Weights of a small GPT-style language model, trained from scratch on English Wikipedia: untied embeddings.
MLP neurons of a small language model. Each row is named by its layer, matrix (up: input weights; down: output weights) and neuron, and shows model dimensions 0-191. Each number is 128 + 32 x the weight over its row's rms, rounded and kept within 0 to 255. Numbers have three digits each.
After each neuron's rows, "fires on" lists the tokens most often at its 100 highest values on Wikipedia text that the model never trained on.

L5.up655:132136116166092100160133103222169089129137176095186136133138106131096168153066109173079145056058056151121127120102130112123121124125066217097121171130174159140147126139159103162128151125100119177191128170193107148103193143121113136075120106118109132117143146186095133093112115151081156201113146154149152069130155130134135134108134165190118083194112121134125154135131119170157133124081112103160096059165121115143113136116171121192119136177145137056155112150142120129116147170129140085130116108181139135113150193192100124101116158104098128124100095113100091168126079161147119102
L5.down655:106097143165125111074140115089142156148177053155091042133129175114160110198100158108132174138112149160111130137101149147083124111086128079153135129099098097117097139116081127192113079184128079137151070184190126026078088141135137112161145146150118160148155113131082120154112093181147101082124084098138145111110104204155102131175117144101142143083071139154028119151187133145120165117113166123160143139177142124150128088139102109135142131078147151137084117135117158102127159117079139105154065096093159160112140110128129083103172084128128162158158176132165146091154131107142112078
fires on: "),", " car", " track", ")", "though", "avy"

L6.up297:140145105078087112089176101144163117136132076168097166134138100179171124095098123170148106125073090085132108083090149106129146128096139136119136084142121131148113125088160125112112106082084161168102199070165094116134076062135124122159125194099187152055152169132126136090096149162088144121136143100159109135157101154114093085149168110095035128181081106161154070095110071129110110151129119131135152129109195136162054099143106108137101165088081188144105100099092122159097099124120142188100149089090061151109128107099161133091151133129090115076102096199131100103133136154100149141
L6.down297:130081139155070071132143160210130138089126125149132174180140059080140099120131156136224099070055125124107162105133153143171161116088103094176092079145117146129081117103100099068087173138096154115128109188144104129154079170114159138134161117125096106162172189139106138113104160135102138112118140158161146156133129096148103160165151181110123155111069112082133171175105090117121105146188108133164099093084127134112171136084116103076107137150138110132185151145152110132194099134136120102092086081091185110137097078178073084154145065126097184104152122125117155117101165110136118118
fires on: "ie", "ow", "most"

L2.up453:156139092131116128160160195196155124126103146143186088138133160098066127127165147081117103087146109153082126116142127149133082140110100151139085143103136098059135079111225150131161119105127108111094105134164183121226091142164130087161138130156173128089099159096167144157166126128114176146125100091112116116164203098116144168152157089118136076174044136150125136095108070160146096090142104127102140176161131167106144171124188122137108120152109121101083145128126135121124089167133135138116168149127223074130121116076107165101155110101085145163163191083081154077136093129117109123
L2.down453:157101093098129094143159020160127141217081119130123113105126169084100064063063100145202122119157116074118154092072171100139152128143131140122104106088142135155171125115097162116134119119130156124156131148131110106155156188145097156114184199121121053098135110110109073041140179158105117127075122153130105204073148113102107194125140082089148187137130123133105173172103120134117110168137122089083165203149144172104117131129123129178121131136134130126117103092149151140134159146118145051130131123101089128155124121187137141103107152115146127180126148146104116153151106069119090119
fires on: "as", " Found", " et"

L9.up682:151114126123152147092128166114089100082106115136117114161146124116139142133047102221112124116101134147042148093131126149133136172120133130128090160144140128120106104081167118097108122155162155086184141134084080115147066150113115108067134125148152108164136094139147157141075060137131106170138127184063090086087090074075110137116196144125161094137187148142117169090098102129156135118174117091163157135116128153104053134138162083093118102088125124122111130200134133134211145131127092123111094105135164143138090119184123163142113091092168119133056149161206151192132095105191165106
L9.down682:068075157132101129135114081113114036121124063137126117108103113108134160154165126165177067173156128133129124093191160096142115138074145100144128125166105154127133076140102133117121121098112031112113150176083144182131147134114090116185140123095174091117168132177141082149186141123113120093111098151182135150072152172127120059148113110090128085111098139075169146139036083108153100146120115152104149117126087172132133165175147166118116154114093077102089111124093178175094096114079140126144123108119110096171106139058131052124173140084136129105116164102139102114143138053101144120
fires on: "ers", " 0", " that", " Town", " −", "x"

L5.up394:140108089163121157118173128172142035131105166118131110133116150179166193133126061198110081083104087132145126106126133103097067111166108160096119151182153101161145121117160098126153139126097137116147100207160131168133150159141132146058136157145121118121158153071107191125117127130112112177132123130142142066209194118099153102101117165158151150129097176071108064119140087174117191106110080126153174091150134171146104144115115072130167177162087135136156157176113134112154145138103127147135168179163155149095130195092120168125128103128157080138075102112129100108119144174168111063
L5.down394:122135112136180105207133136135145229179113121132127083120131161041252137163093161155109142145097150170141145152095169137082139114117134135172103077127096088162134130067124118128135134118149078148165165141159119081106134161137145090155135163144125176118115150136138114125108069069150165144117111132128113087144171103076110114157143150164055123102099168133073115126197073122077103124109134091191108114173083140133137119116122139098132169091139126107141120110113091140128181138093136117109080075103097065098163168096092087127152099179153162106149157168140094103161163119155145090
fires on: "5)", " allow", " car", "arg", ")", "ack"

L13.up469:099075138163137120155148123130098172099138109119129105117099124191153167197141075094132136124142136122170095156086080127098178095102172098111127121123106091160149137143120135121178126152123152075114121136126105074138095188145138155132090191165139151170144122071117122094183112120090132134139128107112089111110179078157153178113124118113102123109153128105240143108147117143100163161092111062087138132162059109160137133112096148063131120119060099060092172177126152070118124032101090167108143150125073152197099118092094111090092122146168186165128127093134158142096111131088105117
L13.down469:118120162158123093104060094110146165090080142128143128129122103148128103161083130123131100134088127024143103112124136156023122147189093116142173151111138146157099134094134176150154174141130196127153153136156144097067112109122169148176082127110164081175129178098079129104142143088088085156110156162096156161120150110175094077114106160121089106139103106150141168143107118157112137134145151181120186131079117101064141101159083122114145184108122141090126063141146144135107175110141164137106102108076095133160108094235108114073107109157143137093156138112125082079114168176145075131
fires on: " K", "d", "ak", "ph", "K", "og"

L12.up11:082175172118133114086158181140138109124137190191136154108127162118104165053134171167115187097159123149113176101091154089154148110222154140128095150137158127120165102139109076145162140108110136109167075156083064130144085055138077182123142132091143097116138104101105090119103190158159101194129144089115166094196085085127156156097145112158177100107128104132082122127169163159070101114118174116150110187106120102103118134123117098149100091164104126159099114135135151091160111121179158132132097111080118112158156156142113146068185113140162144130081078163141145166130097160139132202
L12.down11:157142117103094107184137191110085119078152101084161097222077165091084186092183141136126132103133160113100101155189122113147160093137135076117070159132173088137105103077130139104110105162118143137112087143184095145112145128137132127068149138111147119179107166120140150086093112077109217101125125131129089156167199070106099191120117070113107158137077124134110124180053082127156151143152140108098093131146155100149088173133082140096133150120092146160113148174123106114094182104088072100159111126180096149139141126120125139097087130092145121140096096120143136123103164125211177126
fires on: "ed", "ig", "ract", "ur", "ing", "us"

L9.up74:079148139067098136075130115098144145048114181149153099139085158123073071101107121124109148166132069146095154126079177102193141147129116155124144123153126108136095232110096154114164163060115082129168147126057128090137128148130131145166109110136160136081109097149158130183115195142152135115106165097170152097107140133143076148059129138146151125183096129128143151099100145185080146042096131114111084140090112114148113137148118129133171058148076145129081153185146084085113173143152140082098168096080133098134151189140120106114140140148149085128101125085093078153095122104093140126
L9.down74:156133145121104107159072127100077146126125092174085093071121177140139148110107126149216153161076218076088169099127127142091105130174142104111150135111061141041146093088171126154121136128145144150093136109109142075175109182193173135121185173112116076171170174137108112148160074159171126111138068156110105187093127124107151092132072172115137150171138101099050110139155174147123134152111096138156111156181179120164127133102112151144074154105075115084128127101145171164174104099150110124141087146098142172141119115112163102140143155104119115145110150077172131131165140172101113139
fires on: "ed", "ing", "ure", "es", " only"

L17.up464:109091124154145175098148172079104109103081106078052114211127156140113135166095142056100133176072087230170098124154129100092134107165113086117097142078138135171163139085060127159171106167199176124112161127102126111125155087137136121153140142124136153129124090115140143089149097105201117140130110123134097107152110142115124100089127151040153125130173130090090123111134096117164169076121151163169142161103164142126136119127140109135165151151097129125182199115162121081103196147154127141122127166176097146162150157108094160170118134078147135180123113096129056113122133161064142101
L17.down464:104133135134147146113117098116089150151148107026127180153129156156081169105126199056168119136150098165160105166137206164124115090086127093191120138066176140135159169102078060115108132165169190134088126072116152122153102080140113078142122143094152124142168057117127112114143103132129120106113089132163131163122086144148143163102109123122109204114097189117144128154131126162172140119171098144177106136154147140107149122173106135096161114130136160145081084117108100125107146138126091115121156076145127209096152126125104097124128123144126160134068078084073141078108079104159070049
fires on: " and", " as", "ime", "osp", " became"

L10.up346:107145141119134134145128160163135164119131147160154162112102134084138120184155112121123090124074155203076111093072082133094130159097136058103119102145117158159107160133144161122139076117100140168045115136105119174172103086112102110168099147156212164174165110146086145144136148122162127103144187128148147140162121125145044072114149150123169206100081120124171182098167196135146150191140124113076091130092118143167143126108125174176203122080068147159144144155161126116154084123174185147140131148179125171115095181137102116149145077129125133093142144139137127105125131086145162196
L10.down346:113192154101221162122152084100119169097113173111094146204160095134156149172092084137157200160096160089137130102092134143127104134116168157099120133100137168177108132073094128174105147144120135131132087138185179148106110140094197125086108152151141123119148167106107165084114134152073088187135137103134135156164114160181147111146167153131133086108185101110083114109107118177138193146155178112132184163164095094116148115124157170138113094129135035157128110166095080099079127109125111114111131155156122128187128077156083204148086119107126183133163076174107103113133148169135126118
fires on: " over", "over", "er", "op", "ow", "ance"

L5.up221:115115176108081101165164156084060126163033040086067123128108126070110137109129093079175201113158114114129147092150143153098129137188174135103092064135107104123087120183181134126101081115108075137091160136158159155122078178100162129146112136144089141178122098173104161117157109164084149137111121114082128076108100125114091130096111126145114160121135167108116052151124153101107156120166129108101108149143161123131069153132120125157131114136092124171104169162078147094093139098145112089077123131137114153089134084105165187156125144153195134132139201188164125104161153096116175148
L5.down221:122111128125124138095156117196117112125053165171104192089150125084114145076141101157150131132094150153124109129163155101176158131152143124134101111070106151103140125163117120092162159122162133101137191111075102109155125121088207145107104128127186121138127156134106122174114145085174160072124179150118102169150158128151121107100174090137142145189135138102153107156035145056131157119134101166128167145125065109152116094128230123111217162116133094073119147148065080134168131075109101111105179117188087101166114098146126116127119125161127085173097074162145111099091160147154095129
fires on: "st", "ted", "ret", "sh"

L5.up555:196114115130151161136147128163128140176079074162134130206100122116104130056148121145157116135143170089147136110152115125140084084116134094111143068213124154125148100155062113128124153155136114179083121094155154149180130111132128109165110125152167089174137094108138138168203139102173119104144116112123115161131162166121162118130092130051115103147115107056145118151179147155170160156165107173132118149099121151137120201134094133155160073141087126189173186113071086083138083089173158154087136136111093155144123154143083167150076122144157116148150094131218161144105189110094110087
L5.down555:196146120125124097131139136141104151101093179125146155117101070040151146140132158175136077080123129142115084096119098164170114191120144135111093130161093165099104145075166117155161202157156140127123135118091194176202111130126126119103072131125150168130102110160147103152125130044090150186141171164099071142122150115065137096107153153129158131187108142049184126174084148122130107099107073163096130146110158105096087146110130131164105088187132160074096170157107105155128117092164173147106121165132079130156157130175073129136088154182120114177117179148130101145147123107112174112
fires on: "ul", "oc", "ym", "for", "ih", "yn"

L2.up253:107079114137165125147104127105104166112125169099133163112103153123066094131147107113103105102142122165143174124143155075108170112118158187171100149120158122107141163152109155148046222110130136146103135087075151107099134124107173134055132123200163164194130168122145157123118099152101148120101211100115108141111146166108105111097111182150100134139156119178106211139097136128133224071129047124108157107177118104154165163136123108151130060124134108147107131108150145161134101135091124111127191104110127177109171158155185085116122111086174119154124101122178115163135179154180084094
L2.down253:089144131178145139064160201073105108125096098123169130083177146147131133184126172120076152117096152178159127224127121089135123122185163106145080078140131099139095103130187122130133130187108115135129212090132062088162137102120151105112130099103067181118118155168122135137149062085108136155077139077114121119159091123176121124115109091108190173148130119133120125049161131149112146102127117130102087086160134157113147180091089104101143110113101121172102175142131153119123097161152088163109162122125143148137102152098032082084131137123100157168108163183151123183152096097123162136
fires on: "5", "2", "1", "7", " div"

L7.up604:111118137087135099175152125119143123121142051188111151125133204124152118101110108167160103185144106115133131127118108114101135059175137159108081081141105089108121202137093125185098102123159121079160181105144143160166081191159155119122107125110129137148147101106071097107161157111089160146096112109130072031150107126124138177111154115158122098152170135155141152067094058128151156118115133098116146127159150180101128051123191103067115154108097154118164110109146139113134121076155117143156211182151127060136141148191140169099137124117110150124156128079093175071146101069128143132
L7.down604:174145093181098139162065087134106113121118094126153129153110158151143095153132114165103098086109165098111153106147081124108160184151111110104135093157064033121144175162071132133091152145125117105116177134083106149086191157111164063100117113122158129086100161146074129123141075146114176089053043149155063134106137123112125122146187142121104139124156174139141137110099158076139118189074133145150096096136140126105078137124110165121160146123127078047114053094129068145125142105134137172134141109124173100157130169106114187181170128124163136089084152124095163095139113074107142116
fires on: "ect", "ud", "os", "cted", "ff", " Pop"

L5.up498:139129123106128123118165102158123138106133119126156142109084130143126085125075092070137074144124157091147166146157060138135085144160135099181199115159086175113163144124117086106088155087126169089108133112110138162166178157123105122155162086127125096129065147129114142146141163102149136132109147099130138120143146147140147126136141184104106062150144121077123154178136135104129142113111126123155129168097130124095130122121132145183199127151150144162112188114031100081149160054151161149187149070133026097137137109045163086128126108134085108140075107088125160079126172102084018104
L5.down498:144157103143102149128113149157144163098135159103107114149089011168126107145130102106075133139083089145087151128165061154106126117098094144088082139175183159071205178118117145091163154097128110176093150181153173178166093109076107177160099144107124121163104093137113162096111123076135102143121169141173135096125141110082129144104132134125091142158135145113129133168178116136134101192103035092170067136128134158114135183163137146159114115131110127095133100146128140186107132165159183151111086136109138157078109209090149186158137154131117178144179147094166090149134102150167126159
fires on: "ung", "ym", " ref", " top", "ul"

L9.up495:146096106144098091129134128091124081151117097025158129164165177201148181179100109111131159113084146113144117101099164126149131123113128123111124071101088080125141158127112156185141134154144115164116173166101036120143115110070092096118183170111157114072176126092148102144124086146099149155094141168060125100181164131182122102163164085128148101147079136121180137155157151099104122137154117175170132142174086190122128122124133102165146121104050087147111127156082160118101154164133142144154095068080128076081177108152126128139189128103130116154168086079152122165187132117160147145
L9.down495:108198167155139095179086144172121149111144148180180091126195134070136137104123160125132170066139096142127120140094145115121109109171180155144079164175155140160173115122132111112148127134163198138103127125147169165157116123137177105088104161181135153159094140141158172128125202125110120182126121149132105135069156087099042167158096114087091130103155117108122103143109088084163131141098061179132104122151152117099193120150124058120128088150192196096092106132201120120153090097191171103140082095198104156124117153146131145110183154132122141135138167097107125146169106104168140134
fires on: "\n", "ou", " was", " is", "y"

L8.up170:144114084135142116140115159137140125068141107067109106173105140161162137114104164082111192158144113113096131125142152226185142153150131149113161113108066147175127095086100100154163082104118148145145091156121065154079111146089134126112096157133049089177134124124122115175100133096166086133113121128091129130102153148110163147123123141168128080029158156079136103107114127085126116157134118103118102106153207153073143105115113177184128113154156123174104144067193129122184133142170110118174125140111136202120159118135130141049086133118111044095087111121137117098197136151141117081
L8.down170:174120121085100147174104165107123105170103153193111163089162167175077150122141151126128121092079097167159146118159116132177122118101119160141118077162145148083177114083104122169150152123113095115095159177158096148144052129139146139062142078131082198108090124141102170124070059128127090148083126135159071153124096163147114217114200143135106067160115085148094151144115100133128096160078162141106129138147161099187130083116152127206138081105159133110116108132129097114122108109077150107090091105186120107132170132150129127151116151054153172142112120117170112126134094082133057163
fires on: " stat", " Le", "oh", " episodes", " feat", "-h"

L5.up270:098135065165043178147124112159130151122147143127142144073221099124065107127181094136089136121135139154120137109089159146112121141168107141137139119100170167171129111119177154148105117085127120090149155146164109128141058134160089140109109099160128137083155082176139113139194117102165151065103150130125115090115157142123178105109140209109122110135144127042093184164145135131122083140120160164082143139118095077128118061137067114176107162134099107093161155078115140113228181120092104160066138067115134166139135128097122163130092094168144121121106136085167146162143116067160127131
L5.down270:158114099136159085185173054086090126118129151133098107177140136132120104105102100146154129131165120181121149110110178135188159155112181154178111150097109079140135188097111156090133156163099097159131144073092132156171139048143148184095133160180166151102133126111078111112106071054077143156155128195141166055087102101114159139121154136108155128164169123179159090131161115143157143090096077136161118150061160188105134169119114131160114147148100124110150061197120084159150183137152192193092119156145103114134131129072100107094122131136094107138125126145103155157127089134136111088
fires on: " re", " while", " sol", "though", "hold", " Sol"

L6.up10:073112097073096096114173146157145063124181152163131129127140124173133136064129106171147141103122119121171144111112194132134140144087125141137115096126131145099099103105171157091115132074104164151067231108168060138109142134161075112044144148131123191096163160120130142151122127143142150142058158126160135096140132163113159108173160126123092119177085142193153124108105124122112088131135124090122196156161149195142111122082110081162147127119064175181146111097048168102128099147153160190116109124070124137097165151111125193102097117124093146116144144212135116145088106146144140137
L6.down10:119108094138066082107140148204154064076101111191160150148123102077155086132142103086138157091122121187100140040103115138182121150124135121153104102117129158120104119140132092115092108186087164205131135174117121139169135132130167089115160163135144127129073119182100138141099100079080169161178131091110129112148045123139087110168126145183121136116084149082112159156123093084098132112197095125139099107095101129172141161108065082075141184157127094126174172089134139144206064128109123128118114112098136127180121084148116100132116120103105176137111172104133127119065166161127099112
fires on: "ie", " y", "Y", "iel", "sy"

L2.up464:131110121191101123176113174132117051134122086092098144061105075087100159147159152116152116117109153072148106048138085124195121208063130097107136137101094140089113166130143098113141149080126127093104085122089109097153160137117143096099141134102109145121176097118125117138189161140127153128140124143055167070139158115074173119205152168127108115144101135121160102076118088162160109125137128089141079117154118148131181166132151156174173121156131112108120091180124078132108178148093061129151109094170114130150092130171168153175175079145067130145160169151129162176117116124055113107
L2.down464:138103105147126073196146102162105179070120175094077166104163120116099089110144122100218085063120128125068096132116130172128172096149124113114123071075168183115132160087157085169156141149114123116164150126100150166136155120130096171087144082168089099136151110120096141124141155072086095152152093078148140143147096100099125098011112167138112142116110118090086124136100173074090135118130127170127142107162215172133107156128194091123116137153111136154141194106103139104119137119175098093179194133165166121146147117170155120106134133148167126125107100114186109148126135164142096079
fires on: " under", " Pr", " mean", "resent"

L16.up523:138180104105144130095110182100146174136129073127107145183160112140110128180130130125067177170147158061111174127145140166216098165149151154058087157092175137109099083188125125176131128051095159144105074152119129157136143135121101139152107066095118107088100130109148134123099131142169217133044151136132155111114083185119115133139117141149127117122104118109136095142148107086102109129121145103184158135127083134084106097135169181119166125138146080161136095102155160103069038143192120136116111116145147098203130092129142095139053119077106114146139104113115152087119136138107074126
L16.down523:102099089191120112068161112080135131135129172156120143174149101129135084122124124163069157131151159117099145095092135177098128114116110101162140139088101120158130099206183116143168090104135107140135160142144115152135187087128037125152149119148140155125117125174178101153144148178075052127130126098095180088128120134109093139149056223148123144147104119140104129082200066118153155112123141163124126149129062123072124085118136122137141108142170102115060132139133211127081061090147122116108133135142079131111177144133148167151154165101143140063095095133153139091079184144132171086
fires on: "ou", " h", " a", "um", "ri", " P"

L8.up217:150104134123088097109192142118190197134153140153125129152072071081115126109093108099122134145134157120107152167081178158108136112073086128076042100103150155123121034103184087090107117058135170111109167129046094192184112132079129107076088121116117088118142151096123116135104119119107136104139087163134111101166115100082108165141151109115121176139117142141095137098116126160111121163161121163102135168106104194155129130136129111073113158123171062105111149123183106160131112127131103111149094124159098100094073161118183115125147176054154111090214125156157122151144123123119073149
L8.down217:084122110115165133142083123101149079115109134151102142089182149130090129155124141182156185105164101134131117163212062149160155161115120094124124107217124109119186104123063153151137140153126121160092135120204091154101095095138146100153074113102128137113162081097146130098123128126122119154111167161103079116144163100137184138109042126107143138067159152146127092146129057118121134075115154152100097084127127107148113081123143115108122045113149225153138106146127115092096091173175106119111161135092159060140134143153115036121117092186151140116132148134136175105102088189171131133
fires on: " (aged", " left", " Cup", " contract", " North", " Team"

L16.up35:118090161130068106137143157109152149112160153096177137139133066108137158130101087115108149124120156139108144098126146116137105139116140080073182079176121141077097150147129097187062131140124136160088097177073108184136110082122114035142129130092147151150164149054124161176105159096104122135162155131104099080169105134157162183194101151168149105130142104141146130155088164075111055099134210172146153118124096131159095102144085131116151112130075134100115156126097104146113100136166130179092121181142113081081167110111089139055160168121191131176071128138119153093119135072118182139
L16.down35:088145062177056108114088127088088142096082170137177144111155054136144108153199171198106163084115144123153183165147179126106179155137115159136098088132134122115167104164105134099114186106195131113079153076126114122149090097149149109177152167176143090114107144124134155144160109079147174104120074155120153100095151125141113095100078132056091147091137118130179109133138159152144171120142165146071169128049196139127113163086152114082113164092184169101165130111144165090160154115116156128107135100166163154116129159125162101142088155108068110148125101132174096108113096122104106097
fires on: " was", " is", " were", " are"

L16.up224:124101119151148155194088124161114164097110091133147091089119156149157144123124221093085169154098138153132120083133122128101148161132139132072181154110133112124152150079129154118081151096120147123121061153127129131080121138131133175050102118130116206123188154165148145068209133138107152137117139163164110145082146115101165127064126080155125139093100175150105115130074114168139079198067134141096142147077063160175174115151120108048102112173124124156160160161110157056112184074131091163098129103119097138153173128144120101047160137138136104103104132135137138110154097128123112081
L16.down224:095128101133164154178161142142075190125090112133159106133083132096146146079092146137095109131126160185101082107155102084128150129081103112074147095107130149119131172105204173162153152117116149077145120106140160138121076113103121091163099141136061086139143154092155098088103088118134187171147128035127157167148104130136115140081094124114133102113123039069095073111192148172122172131128174139133125151091070034115140202114099149150104087175168110089092167159119123082127137148100183144149134139114127104126129157123138118132153167121167103145180089178129105147123156119167082086
fires on: "K", " K", "k", " Z", " −"

L6.up329:130143100145130131119091138126140094112088151220114120112185105156063128141127120149148068124119068110062150116137107134137089110126109129181120136079060139192097127118121184182147083120119135195085122135175148121157152191094087193135134063161141110139089166146124108125150164103106118143123133131143164148162094218129117093093125136080062108068143112131128117109070123121080089092120144102121143100159164119105150227090134139130078057122143145133132061104104119179153175191092135136090124158155161174109121129092176123121177125129118090170083126133147124124129139136132160102
L6.down329:120159164092107124155168058049104116107095122119154130119177108101169098174139158089114119130103117136161064139072076070145169114131125141154155109157134114109079130154066070114182046147154140155116122123116124074147114189111103179171100156128143178129086120089137175092102145086085167159157126085087136142172110075125121149158160154073126127124111169159147113064124158078084115108180104113113053104109124139168136178075134113123101147112119114124117120145105164120194178137139078181089134143124174138111153155112167167101129143144081175137122111187098131106163066123152169106
fires on: " \"", "red", " crit", " “", " awarded"

L8.up199:120126128162167112099147127093137111133122084093145158094053151108124182119120140109136139191133122146140115123192108114110168116101121140183076058120140124092110255140112127125114113162099098161092123090206132073122074112200124095167131138095153088141108079077122119141136142110113106145136162097126159180128114194143166067110111143135130110071142109061074123140116138092136115132096085128129163186106057131131075092088142152128140188129118127142124147124134119116193110123104143163124115129125126157194129116119105067159159151187145106149094154130154147103116115147145181191
L8.down199:159148079089093111100089115159070146153081230127128129106136104181142104121155095156130120142171132132115079105104168146125106147190133097106170152093142143110098162091124176163140123131142115131116122108120103128146171138118110158155167049157182151181117155193124102116105137121069114087200121081082163107161099113135131108119204118121112130180161109185134119113155141138067109130185122075099173119043149071123185145122118093105157110135124115148110138146124172132112172126121138153174117126144162158013130151123090179102138112143074173127099101125142147154118098099065091127
fires on: " =", "if", " office", "em", "ah"

L6.up744:109122131110132122129135149097107087106108142170161108174170063106110103127127110133106091097093120141111146086174141126126170098186115140141103193139147167156153116154168213191161110127136171171092132183118157102112101174133109171163141162174164164130103163167094081134149124094115138095123127138156116162148162147148141176098144190146092144089130146128105151085128142132108144065060139063099134134168116066120123176108172149090208026130138173101179119110134138154104180178080102134104126159156139150144175067128141103157181143105149143169105176136150121100199092142155115095
L6.down744:144133133115138158139131099142072079184124079131130167069130148123137068147159106123079120139087101122175113186123168121148119114083074162059184112152118166113138178117147154092201101151096096126141139087150160116097133179101114100144058128113100101122085141089128150173128121150112205159157162106077148164106110166134125052154173127152097115111170112090168145073140151121102093108119175166095159126099108142171191126106198142172115173172108136154163148124143148138107140211127101163141084169099130105183161139093126117131109086157088195137117148132127116095126132085158151056
fires on: " Con", " “", " 196", " \"", "\n"

L8.up133:108088140146119134148136136140118127151143148182127163164131093101081106100137100132119180099123139141094142119009163189126062122123122172107089143141099152142090163112151119156153119139115155150159132134088152209171122087144130085127124097094112141133153173030117141160201116119124152109098144146158099144155097048103113139114171119113129139147095117173122130097100156151047137124201096179038095162082071147159112127174120127139165127127186061123119147168180128112152146151126127132109116158151090145099112175110178115130098124113171124143081124169133116057091134123128125194
L8.down133:101103064106103096146094095148128119134130160110073166079100129164069190128141155168134148131198094046103133128174075159114160132100148114160117109125106121125124140166068137109131126112118117124138122113121106124149125100095099136165119104109142110124087107121143126109103178145098092163123128111105106061095163128165082114151000203124144114118141120106139089143115118181095170091166122141108143093085150137129119103145117057166093042122101172142098120097112101097141041157176159109088146140082141119132105160150146043135096098126153140131174126188112186128113136196117131129
fires on: " (aged", "art", " North", "och", " University", "ower"

L12.up58:166105102117173147117128131090065138018127136068146164142115138173087076153155107154123113089104144119147145083088092185166106140103190150139158130135126141167120074106164118135103085159146097185188136139080102121099159096148142132129124123124107182138172121109161146150158106101173124099136107104083096155157157172126133103139111113137115106141149103019161159198160150166104125083071083111178169143184137181082133160084076116118171144149162189117101128108183171090172106102158129110107143117160155113122123136086073125115127079148112143148123111092126169119044140117139145116
L12.down58:151136209139140109133085143130100109133114051070147177119102157161132147099104144086100090165130146157148141167135149111147070137133127115184131132116144099171120176135116082161128141118143027101113133181197135155105135099063150168100111092167092173129134063136113123129166109156138140141119116175137137164064215117097157179093126128086131185152175098166120113139142144117150118107064148194061134145176109128152131217127124120094128123142094127064090121127147177093165149120149137144098130098143150185101115140145183095179117113120089107173117131062104108168149121142165116131
fires on: " Le", "e", " we", "le", "ce"

L8.up433:151123100157127085071130137097159165061133099069111078198183118139094085128142147104135148176169115142119104214147108165176123128113146145148171136121023144154185149127145099111169047123132114089134147152121117152141152134098134136132129186117127095144141157149088113158083162133169135141112152126092167166090109198132133136136148130086114100088123129024168141110108177138101142144148117144165163102147173140080148078097097183185095123135156143138140109052129146156171131134154126138204136118123160124177158098127123118056167156138143115107107169101125083142204125124131113136
L8.down433:133154130106081123155113185133129114206147103161122130120137148110168099202121118137137109122111139205169144148147146095121083102109088090132142115137150102114111111069153091187105131121157072125074136119132161074136019160173146132049118151129141143142106098146108134136129090105126078074124139124139115150168092129138131162089161123173122082188107111178101062140113057100156103148068124140103072178112164101179134076170155189169145143117134122195108075156146151133144155174132123105107120142165115134166114141103131176108136130136112220091118112148111087163113099056128110144
fires on: " 20,", " Angel", "-h", "H", " Kent", " Le"

L7.up170:150085145056158097126096089110117136122115106146157089153111130139156098106118168107175080167146108127171108172144122123130131120171133167095120117110147123125072131120060115200094084183143092144133119062156098118105078121169180096076055149108125142120108158155119175134159156124103142090167097144094098141083082172133141105088115189117042110147118160104123167137110097145113174124155108088140128174130149192074118064161162108124077161112129133127161121100153130106165097144153092209127208113151086068201142139123089107096155152114118114177117068098168103109118104115096108124
L7.down170:125110128151152126173168103174132113077159135107069159136098096157146057125122110127142121133160093095104177148125117174158182114213130171181079123161121097081207172142053109114129157178135089155168153147128105130086150149121139133170140116109131145136114165120123146111118097099060165116064123112107113125127129127164101147115177098120126133092106159171142111077129105110037106111129129149146121095106181112183136130087116111176114073158073161126106147052146072109137104129121115117159137146126127071116137194042166132164202119066137098090153126123142106096130083157122130080
fires on: "ff", "os", " imp", " goals", "ations", "ock"

L8.up367:131121141138139095152142120132102123154132064150162154043140123103045170124172097185126142145124136143145124113143110089110107107119129123180086110131164141096129123147111169155106113186087116111138150053116198124101133089237144081148142137091219154144130122049165104130099140132118132135134160109141177178116105140182154113122093142118134124154121131084105139174158092143093101134103118146119123176098081119127119134110141122112170194132120148104124151138129104116152080145110146199147121114136081131133162093094080012157163142173175108173121151106134122111083136135141197208
L8.down367:100130095131132131100124083151111117189117227105103092151090058126110058139139118124129101130153148161071094157095156147081120134138094117117130178109138158142067161122155169108137125120120148191141048148050093119132119182101130148126168058136143056156133140210149121094135159123068116113151135090146176125139128118107134105113143137099148155121157118177139123096130148131047166141154139071080153097062104083148144165120099099109142121128107102188115101094145165140081158119118122128159139154092183128069108149133107147115151101156034155116140126199135137153107097138071146109
fires on: " =", "all", " office", " Total", " African", "ong"